config.toml
norm = "layernorm"
qk_norm = true
learning_rate = 0.0184
final_lr_fraction = 0.05
max_seq_len = 1024
max_steps = 6510
dataset = "wikipedia_en"
MLP neurons of a small language model. Each row is named by its layer, matrix (down: output weights) and neuron, and shows model dimensions 0-191. Each number is 500 + 40 x the weight over its row's rms, rounded and kept within 0 to 999. Numbers have three digits each.
After each neuron's rows, "fires before" lists the tokens most often just after its 100 highest values on Wikipedia text that the model never trained on.

L3.down527:504567443459555481527466479508525530618524506479533464505543452545445484514420435480514515472431493489568537460564523518432434515535507493510492524512502596511485516532496506469546529401489482483540443580524528562477534530471500540556481406500563502493456498490491419503479523534535490518541489476446487517441562474542430449487559481468565555493508486471456437406489492429468530485483434484495499535528531554505481461402529512527548532425498497492538519501508523472502536524506505468528514494536535570456591523547434555458454481442501539533455520490546503544497455526509498478
fires before: "0", "1", "2", "9", "6"

L3.down219:517524463518507538517478573490446497493579484474522455533468502550439461523540541507549505459511495487522538518528545491566550485497514501467529542537540462511457485507474486498405532477484474538522515506578418491432500509470436583442469526494489493523562535494449498431494481437490450533567488567398551468504535449448510554543485471456506455520559477576485457494541493461475494509566488474565519507454438465480497520488500440505470454519489504620460479459446536556482515529526530550444419507503522538457498521498444491550479483466516467547566423582511421564576509498488504555
fires before: "ack", "end", "ision", "est", "em"

L3.down412:567500499503514525497466530464488588459468476492418493537467555429526495493471575492578521532499448530464511494464517517562500506425443610465540478506507526463456551506481450555483520501507456529446502507483516498522509495466425496548450485550471543535482506503505486405528555482415524438483480505452518510526541474433527539484564516542470507500519528483522520537410482493562469410482561525488534554555524480486521538476494527459516576504478495578498534503467555483487456458494507515469436525590508440420453457510596479473480489550445484542505596473416495554541498469482476473
fires before: " ", "io", "ter"

L3.down526:477503478419487561467440519438553510462495483507471465521469485463528551540516486512491549489493508470494536537495540540503529526470520461552506491453471540501404462430520567474482432489446553537504488446509523493560506534533537447581460442535554503460465475470483557507453553512552484557539491563468435480507488455500566490449514489443481534434500578546488438543565509462483460491519490467505479532460438522513563472620530446500503555529436440510494447490527517480530497464514556540481463518455429579383481537567522543506536448545475520469544505532550517516465487488490508588
fires before: " The", " He", " In", " A", " L", " It"

L3.down680:473471470426512537475537470444459497487472457529520551502422507378596466510549518464586451449542427496463550508597464483476515502501438547466513551520520486535501497553542523499533486521411580516403518513494544479509532505458525532485492492457513504480498522462512445543515500533473446470499534493548507518588431512519461527515459559493486505412513487493519499515558496538454513500529420423512490511459505540525493467493492492526517493534504432498482539489457500497552504502537470477578511476498595516429521459559492486558548564514496468474519552544560405518489550418448520456
fires before: "1", "2", "4", "8", "9"

L3.down331:492513550472442567493553491517574498466523537473485460518490526496584427593496520371461512446571520530535563481570496443475511440508499541431463490541480447542528427485525504431444524431482466486492462521525521597533484494563484467504427455535456474481539562506531492518545549579492466548457445529467501539410481524494492561434494463443494556504496458503524523492451512577519487559491491483553481535431551517431505480517477551433544482546511522504456502526487451520487485461525483470499537552503494469543467494496468520498460476521506534473451513507478506494514493535585573425
fires before: "0", "7", "6", "4", "1"

L3.down739:450395501534520537436462470410495500539485533513502515446497534469440454458468517490499607516597584546476514441514578585588461548465570496481500507506515588469526470550478538453525466497523505546491519582485530531548440589437476466506558441529511427556556480543528458507482529474476461557502547487528492513527530538431484449478502474499483451542496464451509533439541542489451471440525490498527426467500443536515449524511499492512573422534532523519503468516529500526520447498501484521532470503497469579522462436483507417464457494484506512494483532524489518507475483502508443547
fires before: " ", " of", "ain", "al"

L3.down73:408543470547488518493520500470502551475374493459472500478567521545444449489454529496476569530523440497455506540525484507593532523519521409540543549506464555497456550355438489490503437558518515557506494537543518526504563531509485547518513441498470530473553523409459492510480486448451489520549496504560524478490490484559525451443534511473485451427506465484564440484509530452494483520504564488511475525542537545451538497555549492518491499493466504573533423451475505516455491448557551509466542538482519464499542544493507416586506513447468463447499526438514481512532475546483514507
fires before: "8", "2", "1", "6", "9"

L3.down123:498464486440493511455565484468498469461390529505528483441461536538538471488462540510448612479548463579419465479527498571534510539515530494520473531492483564450455515496534490462515430493575519489502547535555496519478512459487385540561469457446598508498513499476516476413475397526522458567465573477499561511550472499494583548476454431534494527398552497489545549506466512483516467488509450476495533535491533516527489533486502548517538540527454558494461448493500492463539446517497466501515496502488476557424559473481527453515514486541565464501490503499531461494552454513441512455
fires before: "ge", "el", "or", "ction", "our", "g"

L3.down84:488495600425444525515572522591552474452515475516503483435550486479463541499529509559449456493459500487494505525472486517533461486494590454536528517564534444539516545543506535401514485538574572465483526558522508496560473492504476484498511511557482471512459499452508495502513538506520562436531495524455437513491448446449387474500534445478441490497535558480522433479520496464488566473493497459516480420523511534526462530507564478500487447505497440500500452484510511504454488452608553511485457470489434506489456540502499463506454514511477541617453479503524480612486505545583507457
fires before: " ", " S", " N"

L3.down229:493608514510455371505475482508482435489503490518465495530476472504423538475455529500469511411485492504523514561504438452458473404471496488562513581518581556486500535491531496492498465540523446524451474536542586468509571478480429451509467447509448549545501559450512547532532489457479457509521544474513554489498481494536511456452546472517441519445496476521548505511483572520447496470535525456477482468549492488520514451566485487614504557522543462424458508486504480450562424519480541527576475562494419521539499472474490486492453541504516562577468518539474504523536510474553474503
fires before: "0", "9", "ut", "1", "ctor", "cted"

L3.down379:468437533501449498524471555465524496491555530565498430498460495552524498503486496450475497525507580505496578540470444528469452469520502472553462546527551496533527466477546508516565489466494520469464472588448476477544539477505446509417521480484465498433462573547439461469541499423548513522476465556453483483476495499560514569456557442548502528458494513397429475439467474525572453492473514508581494471556497483510487579489453465461515475544561418540568522511473554521518539464474498467489465532398471601503523442527496456542493480551530555521509545538474450518528477491505528541
fires before: " ", " D", " N", " P"

L3.down320:567513552506453541418432471540506461457441497446495452523443506513510517468430542482476492410530491542496437568495505495584495581556531457540472453523456526527543503475502457504524510482477495507470498533537524520506542521468561439538511496488488453510494505494442513531478460491532507533532513422540477473576429512504467536480521463501505521536476435551504518499469542598544543498476538583534459544534503529430492454453554530413503454492508417478575575485491565590478532510521510434498505468522494502440537483468466472466453546550527450537527508506460470522421482516401433524
fires before: "ge", "t", "b", "ction", "g", "th"

L3.down636:493454512527508544509462513448520466439432429536496507488451510522540476563518441520452580558470462603561536529526423462535563479546457486505529474552516437492461436467459496506460506519506522538463401474528499501541436473567513437528537500508455495469478507494522465564497486516494490557523534485519518544491511526464527508477501535437472488495391562573459528502551540522463427452491453483522506482493490510426509504491549505469530494418468538526547458552473493533582522488458551445422532561549516529524513514474415522486483503547486531466519453517581520470440563468523586527
fires before: "0"

L3.down223:515515448476444504452443544578556530483551497501482518497537462565502496508449498514472507485519453466538451488549491501559496515485423514458482507492526466482533487458510540493518478478486478491475547485508559483470459503501534484487486579566465474499533413399549498505477539558522470501512470551482468507442493563424491496523450457533510522498540515455513612455428513433390479503556527520472465547461532502520489505497407543556505494504516504443468517582491571479533490494465516591526522535519493506539429517380483475453477547546532497494533548515517425477557488564467621500
fires before: "re", "c", "ss", "p", "use"

L3.down429:531543464516604553444482510577543483471525544480512524448538489476442492503551441482540545465525579530493498486524519480485529456544589535491491545460495453533508519542559518508518483504491452458529436506545472448464453473486536545483526472409530539514534453472621422503489550547544457498451466504577511451533492474545483498529532483496556467481434549492467463576529474444454516545580427452557446470541462472580513431505563540511453547465499455448532462504509452474492527481572426474512440548446467522506504494447477425475496532545515481479504523499523553490503513506470477508
fires before: "ed", "s", "ing", "er"

L3.down516:572444514497509470523441509511476506548590582475472506531486436559454479457450507498475459478426541471481459544490626458509481490461509501491468474472539511421497517486554503470454489510542466529431469448489487546465496551556510539520441458491500494532526474513462501415535577545451522477512557530515498476459538526535513485525403486489480529503450460513477533507482516471480535488497517493514469479476466405452618518505489497487452582482532531467549563429501417459510517557558480534524465521486510529519590573460563527489434465443543545512498478475554517485552526497572448513
fires before: "1", "2", "0", "un"

L3.down364:518583482424537549539535571476548549504515436511484502482534618470446514478497540491468519488532521521455563530494444515464502516541463564510483404543455574525474480518567554498494473527487465427504538504517490552454517480527508507440480529532470546558454512496499533428527512469468472554507488500527413461541493535512510481499441449550478441441534554483398453406497486421516406496508535449512486417538547449465469516544540492489492482575499483517530507536511497500495526505549535466486514470433411474492540433475555493505483486499526471571526469486502564535499467481462545560
fires before: " ", " the", " a", " S"

L3.down462:536535471559411489451472417451505555500546495489513512601510462487460431493584496503522513484435573545491527502454562533483434540520545528513496511485542523527526477496513434441434495442482573513501524522441457499456443548509465467481468537478538485570484498446501468500558505526482517507535468547519557514537564496493484539495470471454545517542508508520427507442521536446424491521451449540538534556446464496460484490594486461510450565547455498485569452417457503505523421491568478546435578488515475459515517498498456444497469536492572523497491493609476486540524526489524479486
fires before: "d", "v", "m"

L3.down226:503434479556507392437457503544515586492478436506440524476496525488526615459558460508451512475524554517462534467495558505465499440586600553503490503428560534567461486526496556516444489498494517458557540446484457506499473521507477508535477548489568495518473498435481525508496481460506556490505505475549532502460503517462470428459457479571460398452435513489451458531477544491532525480565526517588486508502528501518525473488506544536519508540495531497471477502472425484476488526504494466427530494542437537561541511433546518500594511482428473488529563570482520508486421524527465511
fires before: "p", "b", "ent", "es", "it"

L3.down95:463608493515508551470538563490452478516468522506432466489482563533464503462498492579500502485459472470575509602553442559473450522509470535476455469518521469460476491535470484550441471474525550513523476517498497475508463491487525511521551538546482492419571444549517468437479593402461505492484464565453495408599471504482533456510512451561500556498513490503549454476498453507488434538498428485500511514481506518474500390439533556496439476524494519507504440538516547529561465559517556486510457522484503575486398535422532523485445488490556489500520549495500512509502550498460464507
fires before: "er", "ign", "ect", "c", "ire", "p"

L3.down55:490591466547457462474494482495521435467469499507503492549518526582471478548506547486479462570484499442395474383397489478473511462477569482425533482437501600492520542519526502508453436456532510493537543545501522464529530561478578447543490456501511513490547487458492533488521551502545557507550444463524491501553501447551522468588539442449465452549489509532524429526452512505523498427507513463466505497519482500462484523536494435478491500561503496496483384443519563532522520534518469506463443517527506525439486578464539467568505573447503503498498472535550493515540477518534510453
fires before: " was", "ad", "l", "ld", " play"

L3.down544:424501507495552542474493535517389519547542468531495498547467440517539445534501497537579568472426526506473550457528553494574545497543512546476553493514481493444537451507461464512479431481457599566477543526537510458539492573505501494528553485501522497523567489520513476483454453473411479486586482461435479405510489425529495451481493509515467524496543446516532526437479486464442488458502585535510498519463520464521550458524477428500583483455479479489512472488492542462504550442545546560503443560509505508498435514453557494555473502446488504460468445431507514562516515486581482468
fires before: "ear", "resent", "oin", "ro"

L3.down122:521534461438410549551515538500460403556502488399478498540466485498590533455448487512495511509478498530479497500521497542483548526458530425479570518480472518485474481581530514475517450527493517509543502491597478528460459613515554479537497550510544462544529496579466512519456484503504453477514484484451405475492550441463513492478490505517484457464575478525488521415441542495514477435441465510503556496516514514470460467414528526441528523513531514470486427590463444500491477488461534518495459477579515530470454587505575530550503505544474513515547486535458583495483477469448499555
fires before: "ge", "t", "m", "ory"

L3.down765:456482538542512453445471528531502497433474508466495531506504513541455511504553454494480530504495515517441452480507519489433445477479527552500466465495580484511514501521448454480477506516547511456508544526493502485486432505549516474438542484456491437464469514495430433452544433497552457500610528518546508507559492497515475515519395568570490458550529517475504551543441505451393445562462529530495512524431467511561501536446571483537524442476577572477507467451548498451478532529465512485619496508599510551472562471507458453453491548542519564459517562534449470499532478498481483494
fires before: " ", " the", "ed", " November"

L3.down111:448561518500500496501472594495488448524538495501458560430429475533505557461459473574489497431471502491524509521530583523481489493539480503423475502589540584539532470528503558550405421519525480426516495555502520513473412553474489488514502488594505466517461493508445528465448546515561508454592420479530464466515407483536408471538508528475478556505530446541456558497491526500468480546511453457455487513532571520520557503511453508483570463502459506500527505473525452453465478493478534503478554516548457480492539523511412528540473516510471459482491564510541494460513574518447527507
fires before: " to", "ing", "ent", "se", "ed", "ib"

L3.down591:447427495515439484526482529522525529461533492480552452458503504546559440536501491514487536525369589533482552496540441479480539495536495446495426485438477498461560574433544461585495490516501527514495446450530471526531553530568526520500505536461445603494477544438553430586503516551527477505527503472488501467481480500524518425484513503501468470531571554446534503479458488530441450455549603544523469434521514508521520538497516457544502525472522557560449468433447503523503453494495467547421472475515469539475515521528502454500559452463496483566521486494478510464434467547491464462
fires before: "1", "0", "3", "2", "9"

L3.down648:409453478469541468502444519453508460515482496511519497474435421474498494526495521583461486519498505509460416485558479483586478509514490520497445532485593415581479499563534544531529507519389465485513424483532443492551534523520591522472444476448508500482578557522475432494493532492459540512521505501524433543506531520467467600571466459518584529481490464477465513455481553501551492465487550512497483444524445482568481525455461482547467543490461514493522567572495504532510469482498524471487491514425444507541555454507415487545506504513533474433569472547518515526464531478441525514
fires before: "1", "2", "0", "5", "3", "4"

L3.down395:488515547477484476565533524471563481492527485470472543559469565498479536587548508526465552510440495490503535457509529548403486468521490517565519482404377515527504587517501484473504440430554506535465511516552510525516488436550575494512522518458492495418492550516557508486491546568471551530533498461508573508467483454456501521477438497446502488568487457466461513472479495483484512550536502451503467525556489512485418550480526492518433406524437477515504500493493443492465496503560475460517441514502514504414473557471485460521396597552500450499451521548483569518517543521491447532
fires before: "wn", "mer", "per", "inal", "p", "t"

L3.down317:472545506547491449510456533472497425505518520492502498574459490529519522423528494513555496544564510481492445500525466437442435542478505413469574490468542511484610543447513500526589488546522510442503442545502448485538504452481479465444461507447489491569534481488520515501463492473549491572492467448497493480518519440459517529552496449530446509511475486463521462526417556516476490548564488522534554442486591469577467492507471555541549550487520528549557484464557407538480508488471546458581564521545452487472528401507465495518543454526535473481464501492549422531494460501556468514
fires before: " ", "|", "|---|---|---|---", "|---|---", " the", "um"

L3.down301:548465520479498449501458454481540517479486512552556498412523510512510489516459477522457531519466506554497496468530432520499462476536553503449488467503498528524509496413480469540435462419484437562506555452479531578503445577512557448555533451474545536484460488479481528546532489465549534540454514426581545506510563436518473498430452502487474505482509522539511530526562508512444501536518503511459516520502371451511482516471519447504502581505562555536421461408502483564489514551542438545524454532527539565526520547439542514514485432510508547509522554443472537490507512414450441493
fires before: "it", "e", "l", "un", "ant", "re"

L3.down713:552484490475443447429494470477607535462462509507516477545491471440524559427498532461447537492572477512489436470413577543548495444505462522489525539426528475485496543514474483501551556408415477428509544490496552540484562479502465445519516466534530490492558498470416521454545497503550484592491483536509457536428498490487494535558424491520478430502514485527493572542508574466486520506456486511429531507472490514543464502476476505510480597429509452501517473469543511521543435505455505489503487529476515545513509453593558526539525526559501531478500496550416525491482502590484513485
fires before: " |", "0", ".", "le", "2", "1"

L3.down28:481485477502456553511536501521496522563527540529494562492447464514475469489556491525497555505454486525455490492435477523471506570561559431469517491477458473495515562457544428506480533507549477483512498512474451505454480496512488473545536403545506501486439420534491493523537577504483484529488493571452464506494501485500493481476511419533536476418425518461527500534482521523413522522543471470532524519515480453436484555548545469544441540550524474573509473534507388424410555496551535494521518431534531493456526566475550550502546496469476525463549538510438455429600482562455569461
fires before: "1", "ish", "2", "ley", "ident", "ice"

L3.down669:534508531438438500472559538498488489484429454484552480524487464459511510505503525447591435583511476491477437511477478559505497477535564423530503446458439543460492450556562495439484455530537462509558484546484499478504524476516436481526439571499502494457488520531553480498494475482571491500533503474525509512495513467456542582505443538479615492471515532458488514504490582460479509562444528515520465505521545534517494472502409540457515570506486527475552500496479633472460520485489509446470444545446460461508538424462444481534571576546501441483475556560518516477523529501557452447
fires before: "p", "ir", "-", "t", "rit", "y"

L3.down156:531473460476498520529458559533534571583528545555455438493489524500445544442501512470517571469512539495494394548465453519434466518429608456496533531486564484456525495496478463433499479535504477479586457500550520469561526481480483548452462494548483551487470480456494553461549481463505531498483494532530575525484468501440467499461523485461465507567446508580490456489523418502538461489541518476426529440546480490483517450529497527516449527502517513492549494506458523535535560488463482421450533488614500424489508556520470520549481543520475508479439474461545464486605522553442483481
fires before: "i", "age", "8", "9", "7", "6"

L3.down152:474493488416518505511516606506516458467502486553532567502466515581471528514571512517507540533508481478482445573479554474421495424464532459453474477480538497516447539440528522451482435475592421474549491463493440539466452538514467458567544502506485497499529470541496458492565523520519453479549577546539469505497545504547510477454411465453514522465530513542499489488513467498557514557540490482549368460506489565444483531447503486490500600481489556480548483505579449438485506514455463500546465489426495508466512545434465481494482512450533500573535503544499524490541420511492506508
fires before: "ed", "ing", "e", "es", "am"

L3.down638:482500501461503505519466582621515547554544560489428492536445401514464468550536465465469456456496468570536443440418432534496509533510522523475519528471480529489497462399508491513515478491562469482470483489546471543440573498473499519549484511541479558475481501474461569503495490438518499508511497520512488523453530531448486421483485487521534467566492444519482470499436492490504450543499464448471534470526477536448566458550522504568547465517473500510591520446565561501586455527500501520491486451580518516411508484522513516476546476461557494499411512475546510479575496538573432504
fires before: "1", "6", "2", "0", "7", "9"